MLP neurons of a small language model. Each row is named by its layer, matrix (gate and up: input weights) and neuron, and shows model dimensions 144-239. Each number is 128 + 24 x the weight over its row's rms, rounded and kept within 0 to 255. A neuron's up and down rows have the sign that makes its largest values positive.
After each neuron's rows, "fires after" lists the tokens most often just before its 100 highest values on Wikipedia text that the model never trained on.

L3.gate300 [102 107 139 141 132 181 124 109 160 160  85 148 114 119 105 100 154 132 128 118 132 119 129 103 109 115 117 143  97 171 110 127 127 117 120 125 117 134 151 145 114 123 108 138 121  88 151 100 154 129 158 168  86 162 136 106 133 131 116 129 148 112 114 127 109 125 110 133 175 113 132 135 150 126 118 115 106 158 132 143 108  91 143 172 174 127 176 119 149 145 164 124 129 136 103 108]
L3.up300 [ 83 130 120 112 109 134 126 126  88 147 140 109 127 161 103 131 102  91 120 162 152 143  92 171 171 125 127 117 152 119 116 128 118 145 142 145 114 141 131  96 124 141 156 136 168 101  94 141  76 146 139 120 152 104 112 178  87 130 118 123 123 120 141 125 161 107 153 126 113 132 110 114 135  77 134  76  96 119 174  79 141 139 149  82 136 149 113 163 124 127 104 149 111 151 150 167]
fires after: ".", "A", "7", "5", "6", "t"

L3.gate419 [114 124 146  97 127  96 131 115 162 112 102 179 112 117 119 157  79 127  89  74 125 112 162 147  99 161 129 121 144 121 178 119 125 128 127 160 128 151 124 109 100 105 120 174 115 111 169 144 148 108 161 147 118 135 126 112 126 131  97 115 103 128 123 121 144 107 107 159 131 150 121 106 166 140 113 108 139 119  92 112 114 127 121 167 114 103 118 123  96  74 133 124 171  93 153 142]
L3.up419 [137 111 142 135 104 159 124 125 146 134 152 109 147 130  90 174 127 144 110 153 115 152 108 150 131 114  95 146  87  75 128 133 101 171 121 137 138 128 129 123 150 171 161 128 134 132 152 125 125 112 119 149  91 114 144 135 153 165 122 130 176 123 132 139 139 127 170 117 176 165  95 143 177 172 107 120 132 143 158  86 151 133  96 104 154 115 137  95 161 118 199 121 152 132 129 124]
fires after: "s", "ad", "th", "pl", "d", "n"

L2.gate90 [124  93 125 159 161 148 159  95  93 186 140  95 130 114 123 134 161 119 150 113 144  74 159 120  91 124  93  86 130 147 136 113 120 121 125 113 111 133 115 123 102  99 152 105 139  99 112 153 111 101 121 125 107 130 180 127 146 134 130 180 159  71 106 107 125 151 156 134 122  99 180 118 129 107  83 100  96 128 138  99 141 132  93 127 140 104 140 162 104 103 138 123 108 141 155 107]
L2.up90 [ 90 127 103 148 135 140 189  75 117 150 162 100 149 140  90 134 137 115 117 134 136 118 139 131 123  98 142 148 130  88 121 146 120 168  90 138  98 179 134 133 127 122 133  77 126  89 102 172  84 100 132 146 121 127 135 119 142 149 123 155 193 120 106 119 120  94 101 122 125 111 136 116 114 124 171  88 105 118 114 130 107 167 177 129 159 141 106  83 135 173 120 176 127 164 175 124]
fires after: "m", "L", "G", "M", "ob"

L2.gate486 [136 119 157 139 112 129 108 122 129 151  99 159 128 105 142 134 125 150 147 108  99 174  66 106  80 115 116 139 161 168 128 150 125 119 127 167  97 127  86 121 124  88 140 138 136 111 156 151 125 138 129  81 156 119  90  93 165 150 152 158 134 145 155 123 118 142 133 155 117 138 103 110 178 135 136  98 149 131 169 106 175 115 113  94 160 105 128 169 119 131 123  65 148  71 127 142]
L2.up486 [170 135 143 113 140 108 126 108 125 130 106 145 124 120 148  92 139  91 141 103 125 100 117 152 147 160 132 147 137 123 145 128 162 111 143 173 154  94 112 148 151 132 120 156 121 138 145 115 156 106 121 142 170  92 101 120 112 158 157 106 131 148 138 113 122 132 190  95 127 131  75  81 152  82 172 143 118 111 157 162 160 154 104 105 138 149  90 140 193 131 135 173 144 133 124 116]
fires after: "or", "is ", "Coun", "coun", "ou"

L2.gate77 [126  96 123 176 108 109 139 168 108 127 163 122 129 113 121 118 112 158  99 111 122 113 175 127 177 131 155 154 144 142 159 129 169  99 125 172 130 128 126 105 147 120 150 165 134 128 148 121 168  89 156  95 140 147  95 162 131 123 107 109 152 110 135 107  85 164 154 133 106 107 137 118 160 155 162 160 105 136 111 157  93 120  81 128  84 140 160 114 142 103 113 124 158  94 135 148]
L2.up77 [130 133  95 147 108 148 122 135  78 130 114 102 144 136 151 116 131  88  78 118  83 110 180 146 136 132 117 109 129 133 154 157 152 193 170 117 127 167  94 165 127 100 101 162 162 127 150 109 126 131 111 100 133 132 153 111 134  90 109 136 143 117 130  87 115 176 168 145 140 126 138 111 162 137  93 167 151 155 121 126 148 166 146 149  74 143 167 119 141 108 148  65 148 145  87 166]
fires after: " ", "ate ", "\n\n", "es ", "% ", "am "

L3.gate378 [117 153 118  86 135 126 135 146 139 139 141 158  79 127 117 136 115 113 140 125 139  96 124 160 133 139 120 117 112 155 131 108 115 179  83  89 109 100 105 138  89 125 107 153 158 111 132 128 130 115 126 131 137 160 118 122 137 150 175  99 149 140 158 123 171 142 113 150 159 127 142  96 111 128 137 119 191 121 150 147 205 134 116 162 139 133 159 115 111 101  87 140 125 109 122 128]
L3.up378 [118 132 126 139 120 164 103 126 127 194 171 125 193 123 138 127 129 126 161 183 152 160 106 141 160 131 142 114 149  94 128 145 146 112 126 155  94 109 166  90 153 143 129 120 128 111 147 121 149 133 130 131 143  97 156 141 131 130 156 131 139 128 121 103 130 101  97 137 147  90 172 128 132 118 141  97 124 160 112 129 128 136 100 138 146 134  90 123 131 128 131 143 125 149 126 188]
fires after: "T", "ran", "c", "t", "cl", "a"

L2.gate466 [138 104 149 171 127 102 140 145 103 132 143  90 131 127 119 130 120 119 127 164  82 102 108 170 137  98 121 172 158 162 137  87 119 148 155 159 105 103 169 137 122 129 107 107 123 147 136 112 141 111 160 120 141 170 118 156 110 138 122 134 177  92 117 145 124  98 108 110 145 131 132 121 162 154 104  98 105 154 124 142 152 153  95 107 141  86 156 130  96  79 145 100 131 103 104  67]
L2.up466 [173 104 168 138 129 138 111 121 124 129 145  96 119 181 138 150 105 124 103 119 133  85 125  92 115 147  87 122 158 129 100 131 124 117 130 140  70 163 172 153 126 142 143 133 149 142 109 105 106 149 119 140 133  96 123 137  97 122  80 129 118 129 133 136 146 110 146 124 156 174 122 166 106  76 137 119 101 146 156 149 111 107  82 154 112  89 132 137 147 134 180 126 150 115 109 127]
fires after: "j", "i", "ed ", "ang", "to "

L3.gate221 [117 132 123 153  96  88 104 122  89 193 120 148  70  92 108 114 138  98 164 107 143 117 148 173 140 132  90 113  95 127 100 107 106 107 116 175 121  84 124 125 133 121 169 178 113  73 138 172 138 129 136 119 101 120 117 120 143 106 105 131 161 139 128 100 106 126 108 147 108 114 135 112 114  78 165 156  80  84 132 113 127 111 151 132 146 135 101 140 109 128 153 151 122 135 174 148]
L3.up221 [140 107 133 122 113 195  95 103 108 114  83  92 120 125 129 158  96 135 113 133 190 129 176  90 144 115 120 140 153 139 153  92 101 138 141 151  98 140 103 179 118 105 131 133 142  80 135 122 161  92 171 147 118 154 146 149 146 126 100 110 100 127 112 120 159 174 146 140 137 139 144 117 115 125 149 130 145 108  96 136 117 128 124 124 144 133 129 138 131 177 116 147 126 143  93 110]
fires after: "m", "5", "7", "4", "2", "8"

L2.gate96 [117 130 107 136 164 138 169 107 171 108 109 117 141 113 115 124 114 154 154 158 140 173 126  83 124 115 145 124 126 137  98  80 140 138 142 125 163 121 114 120 141 124 135 153  57  93 152 170  98 129 123 124 165 132 130  96 145 118 118 146 101 111 134  79 131 128 108 157  94 102 132 137 120 145 129 103 149 101 129 162 132 149 106 134 114  98 127 110 134 138 146 105 159 133 144 145]
L2.up96 [153 175  97  77 125 132 166 115  99 148 113 155 157 109 142 159 130 183 126 130 111 123 127 154  86 157  87  90 138 142 128 114 130 112 114 103 143 172 100 123 109 116  80 106 146 174 151 132 140 112 147 126 117 132 108 104 175 161 136 111 130  86 117 107 113 162 131 148 125 112 111 124 119 135 124  94 135 139 177 116 146 122 102 102 111 156 171 116 129 147 145 119  72 118 127 132]
fires after: "re", "Wh", "co", "ter ", ", ", "uring "

L3.gate509 [191 110 186 171 114 130  94  80 121 127 106 119  75 114 153 118 138 101 117 114 133 121  96 126 141 166 141 131 111 121 138 115 120 155 116 143 141  94 101 182 136 139 126 141 137 122 108  93 121 102 148 153 183 163 163 108 111 136 109  89 111 127 150 157 132 134 113 122 164 109 155 166 132 118 117 138 140 121 163 122 125 155 134 147  79 115 130 137 142 140 156 131 185 109  96  90]
L3.up509 [126  88 145 166 140  99 104 130 126 173 174 118 106 159 151 114 107 139 152 155 130 153  80 116 140 108  96  82 134 127 138 111 113 123  92 116 163 132 148 161 169 143  85 149 114 123 126 119 124 134 112 120 166 135 201 112 139 125 125 102 121 138 144 140 123 129 133 122 146 112 172 136 126 123 110 125 131 135 146 147 112 193 133 105 125 136 134 141 121 178 141 147 137 140 147 119]
fires after: "==", "===", "comm", "sy"